MLP neurons of a small language model. Each row is named by its layer, matrix (gate and up: input weights; down: output weights) and neuron, and shows model dimensions 176-303. Each number is 128 + 24 x the weight over its row's rms, rounded and kept within 0 to 255. Numbers have three digits each. A neuron's up and down rows have the sign that makes its largest values positive.
After each neuron's rows, "raises" lists the tokens whose logits its output raises most directly, leaving later layers aside; "fires on" lists the tokens most often at its 100 highest values on Wikipedia text that the model never trained on. A number after a token or word is its count.

L9.gate737:129123127146161127136130129126158131150099123119111104136128119115111130138105136126130166119124128116104098108145111142111148108130140129167096135149124188150075126137140124142108097120116154120099104171126088125093182147135162103159136122113091105140153104095149187132156101138146151127102158133133145116083118144144152173154173109148099133113147164136070128094144148125093099097137
L9.up737:145121087109144120139129102113126115125141128111119168177098099129118100127114115156127090116168152119116104090151165129117127127084114149116087157131139134139107102118109129104124070131135117162130159146138094135109140147120073117131109154140147104156156149107190154152129114176117106134127125101078124089132116131097130136136111113114135157131072124103097102078110096137120157127142
L9.down737:113078131090161120140120132095151137123169140140121120142126063159103102086149119170130120128148115122124108121145125149093143082124144158151142136126140136087124117130168146105145114101151133078135101103122114117133150174106097129115122103141135139130129160132114153118116144159168080084107062139126126133144106130095151145088145148102096147126133143157091177144195129151110109099158
raises: " Ireland", " India", " England", " Belgium", " Australia"
fires on: " in" 31, " of" 24, "," 6, " West" 4

L5.gate26:114115112108148130071131155110143162098139114158094143133161131104127156130156139092122110104117143114112118093094120124096200080145161140123142158090094105152096149138120104148138136130149141128122166157124098093118154126128126110144106126093098105135161128137136129100121176139099146145100140158192133150132153123130101123124138147103127152092096136121178110153133104120110152160117
L5.up26:101124142146161118144118152114109145089109128112080166106169116161120119146135137140098138149120087150165124105162125124100129127104153149145151115128140146131107124159102140159125173118167124127147146150134112117091142188137139072153136125112132126109119134146154166137139189153175132123157126100168134102099144118151102105139096131113144138143118133138156115121124123132127149138104
L5.down26:112128109162120165126115143174160175082100137134090116095104143116108104119156141124125100146095117132166112117147108108121128123157147140129155110170137104140114120204114154158116156109191135115130141154110152141108160201125128107135100092105137100155129138199121160107148137140179121159127111144144175185103172120134125079164117146121131099136167109144130119161123118141120141138126
raises: "'re", "'ll", "'ve", " are", " can"
fires on: " you" 15, " You" 14, " we" 12, " We" 10

L9.gate655:111146118088139144110096151134138173133120158130130148107100082119126103119170104122164116121142120129127114087142120171090133110133127120098181118170146150165104142129130156113142088144163135133105134132180118102148132152111134155134091141091139150108109111104118126113143124126091120191117123139131113049119057168173105137134146125172140128130102157108096173149136113145134159083171
L9.up655:174103075157132108125140167155112134184142140123104171146125129121090148148167118117143095191090104123162122138121137128109124114165157152123138149121125142123123108121138131158126113131149125144104127101144131130174101072086093142103139171069119163088126110130107140130134107142136119138117153145140188156167131171176070155187162145139132138101058146115118132167144075150095133136140
L9.down655:126140102175155118082142160114136120168148137133123101090147120121081146152145140091091129124143089148174096124133118121175149158126122127107182130197134110128156103165089103144153149140135094161163145095115165102190087172147155092124157158117122141115089157133137143138106101119132127161134164144111112099146099148166139129125108151176137115135107198107135139136126121124122111114135
raises: " only", " least", " most", " last", " subject"
fires on: " the" 77, "'s" 14

L9.gate241:085054058138102140156111188134120165110134106113141120120123114129192128118113176125123126122162117124127118106122121104148117139127099111135147154141097134145069148124161121135157121125175116106134139100126125066162124103137130093122192150080110140116161111130137122083140121124126107130123116158147131119157091148103097137138207155142123121146115133129158134132135113121153135126134
L9.up241:110151124141148123121156105141129130105121145143116147123107100153127149080133121132120143124130101154138124162137142159124118095143104120100159132160120117137137104125148122114136157095148078139147159113097094111181135111126129131071094106100154103136114132144111122136156120149146108141152090120137126165148151150124125063094180169118118185150145159130180085132155120112131137109128
L9.down241:088109113176161146153125136140101127073125100116164103146099092129126154114130184132117179112166128136174104098121144175113104118151127131135158164128125122135115136136105153146143140137138099162110125120113136098131122134128140134085141104121117145100155149150121114105139178086086141203125126139111109117185054125155122082088114142133115134152136134181103110120116118130079110111127
raises: " first", " most", " biggest", " Most", " third"
fires on: " the" 30, "'s" 17, " as" 17, ":" 9, " their" 8, " his" 4

L9.gate1041:135130110122161122129142078131142126150154127090124117117095131152110112093161119151122121116115126204138136127077115137109115078096145136148083164125143155139069143108144099130154113144118134146075117100115118128113120153111120168187144083126150125112100110109157161167116146132133110149113114152141165121099100105131110112104108187119126143093088128143135139135154136118159139114132
L9.up1041:156147110144091113108127110117174152129098126140144144079110136107132098152126118119149129096129103072090130159159117089170136113187158094191127119147107093133147117165127148158133131111151154118098113121079105149168158187142117140147128091072113110155140134115167090145142156117125144121124145108116118109121137071111182117119151143152120162109123131073145155153122145104114118105147
L9.down1041:152153136177139141090135121106145136135116118126145113114147108116109154150109184095113119119089139136159126128142074184120083144135176136131126128114140137148120125141143142109175115137144115129145135112108088108096117140129122170140121120108134128144147090166131157129132116090151167129126123110105116172105124133079165153118109144099100107102138158136141154112124149153108105162099
raises: "00", "30", "50", "ators", "51"
fires on: ":" 55, "°" 18, "′" 15, "," 10

L6.gate435:105119138114111139125083109137129150133135117147104151177135124125107114124128158096159132145138154104161157117124106152096135112129078106137088091118104130155092116095146101147134124171131123123163109138097107099113098132117116168135142066103097126156115081165166128189151128138136124125119105132135125129103142141172156115107122136114063141094073083171180110111156164186142164140155
L6.up435:118145149108101138176149109134118108126089098127121117132143150123164115130110175178122113146103133152129124149160151121114113132121132100167161135146110125109110124118197089092104124112073164138105131170103090143095118131134123155130149107130178089170165130136132138164141102095132084092127109123139129163122119170120158132107123129148071141161107138138129115144122138166128115137161
L6.down435:130138138141133140201195118103090085107133066130130151153131099140187109123133189129133155132086133145128135154132104130079127133130099085144122111097133118099112157127165117129114109113061112115120142125075144146100094137133100166135128105159138113145143119149114115149110166133147145126139141093136086152140080124124087135119141114118162079115135131119120121152154138095121113128150
raises: "Personal", " Personal", "National", "International", " Foreign"
fires on: "\n\n" 49, ")\n\n" 14, ":" 6, " sq" 6, "″W" 6, ";\n\n" 5

L6.gate378:179153127140167127149098106108080117143123144130126150090145103126132131098129138145152121137105150153090150117176159136171156124113113151080149147134089131161086103147125134146146136117100111115123117126132150103108099144088099109169154113087121129131121115114131094142158132112162148134137171147139133136144156123108108143143210131145067119155110152142143115119135079142143112135107
L6.up378:134112120196127120128114101152091132138136119091116145134100124119164088105101152128135145183135079129134067114093154113139107142080144085146166158091104126117113119119106092177120118142152122117155162104135120113121090143141117103172070136127146135100067170113127153083114132118122130141097198100161120123153131127112149144101113139123104117117166131141108127113107147145128109139115
L6.down378:124165120146138111117122167108112147157124109129146132123114084109140147158143132169157110092147145091116107123141141128166148082140161145139193130138119097167100121141097117143150131111148144122108139158108208128107113149083097095120101135123098135125123065152143111115154121127090154110180142130090082099118182119105124113137115112107114152170134100136119130114148148068121108105106
raises: "ction", "ks", "ving", "eward", "hn"
fires on: "A" 19, " He" 13, " A" 13, " El" 7, "An" 7

L9.gate1289:080115124174156168149144077084137146113122180133147139139192121143116107151097082122148110129153197111125128124140155126127133125161115135079134121123104086137067177126142085093161128149137100112139107127112111125165120136084134142175123096144082124132115084137144136120123173140093079130102158126124156115125131133175172150144122100114150067119119105148114117146095131172140173149125
L9.up1289:162100144121131094142141117101140122159164100132138101175106134154147128132092126158153112121125137101110149162115143089150118158110081102159100149133082104129118126072166111133146101094171113142125096142098105117114130139117108105135123126093130112131169124134095103095141131135123133104157112127156140134097122146134133152111116146081102098128100112138125172126134144121125122143123
L9.down1289:145153149143119135156063130133125165128142137143163078105126117110099096107151171122115106103128153112144165166141135147104144120104172176138120079122087151139134144104139150144142137127130115149116144164142108084145095146112112111097112161119140100158176146124113089110148126124127157123145151080101150101104090125124129145126133144162155125109093118095099119118174090086142134144129
raises: "99", "97", "98", "96", "95"
fires on: "19" 88, "20" 5

L5.gate1316:183134107097109135128128107145117090135133120099090138110149150126103136115159160100174135177128146151099127064129125107097125132154189138134117106125152148152095156167127120145134098153132127133148112129106131115133115138100147103109147101135143153190104142074144110147156097166180154133094148135143132117104161112160122114124141141138136119089149138089093107132120134169146135125120
L5.up1316:127113137087107123106151122101094091117145130104083165083146127124123150092125135107154146157108122164159111167129145102175123117100126142126152139132151110120128129139122143140126119089212059118088094133145165117091113169097122125111113120132151138156120137114127174088140151076109096137112127098109121155107159098157114119082118127149130147117154127103090134174124152154119145124126
L5.down1316:111131131143155146136149112145136105132129091161139102131128126089124095116107141140118134129084148128128125180148154118141126128121082112142154158131122099122115129096122109111132106111114104095110120152144119129093118080133104129117118131112152087140135215178163127107156123139097130122165128129131157141097155132075083069171129138115166145172131121141156146153141136143148130087133
raises: " ", " not", " about", " only", " no"
fires on: " was" 81

L9.gate685:179127096139142204096123142165178144123149161134124141126134107133150132172124101127113091090146145137106133097100124103114138126096147135127083111129139112153118131134118109130105147125110107142141188098139117110149102163107140162112104118110125139108154088078127119105150144123120103149157134127116130118118079107089113077166137131125138121139124118120135195105117140103126120134139
L9.up685:160101117098118119109116125131123115086097137155098145145144125150098152120155139153109156084122153139117145122132138132132111117146143132118104178103188117153122114101164104173142113128149132113092117159132134123164110138116123172122156136098124118134169109103094144125134109109167128100174113160170149131079139111093143137141118154107095123140205152116168131139119125119144091123083
L9.down685:118107107108170139087107130147155134110123058165110150138122123040145138116133125145148113083164131124116104113120124150150119129156119100146099120129113161090123129120151098118138165122127081101134150111158116156146105115153090169120114120150108119120115089132110146126143127084073128174166123108165089159072082093152158128117100140141122105119163148105121115100105140119135139141097
raises: "07", "06", "01", "63", "41"
fires on: "," 45, "." 34, "′" 5, ":" 4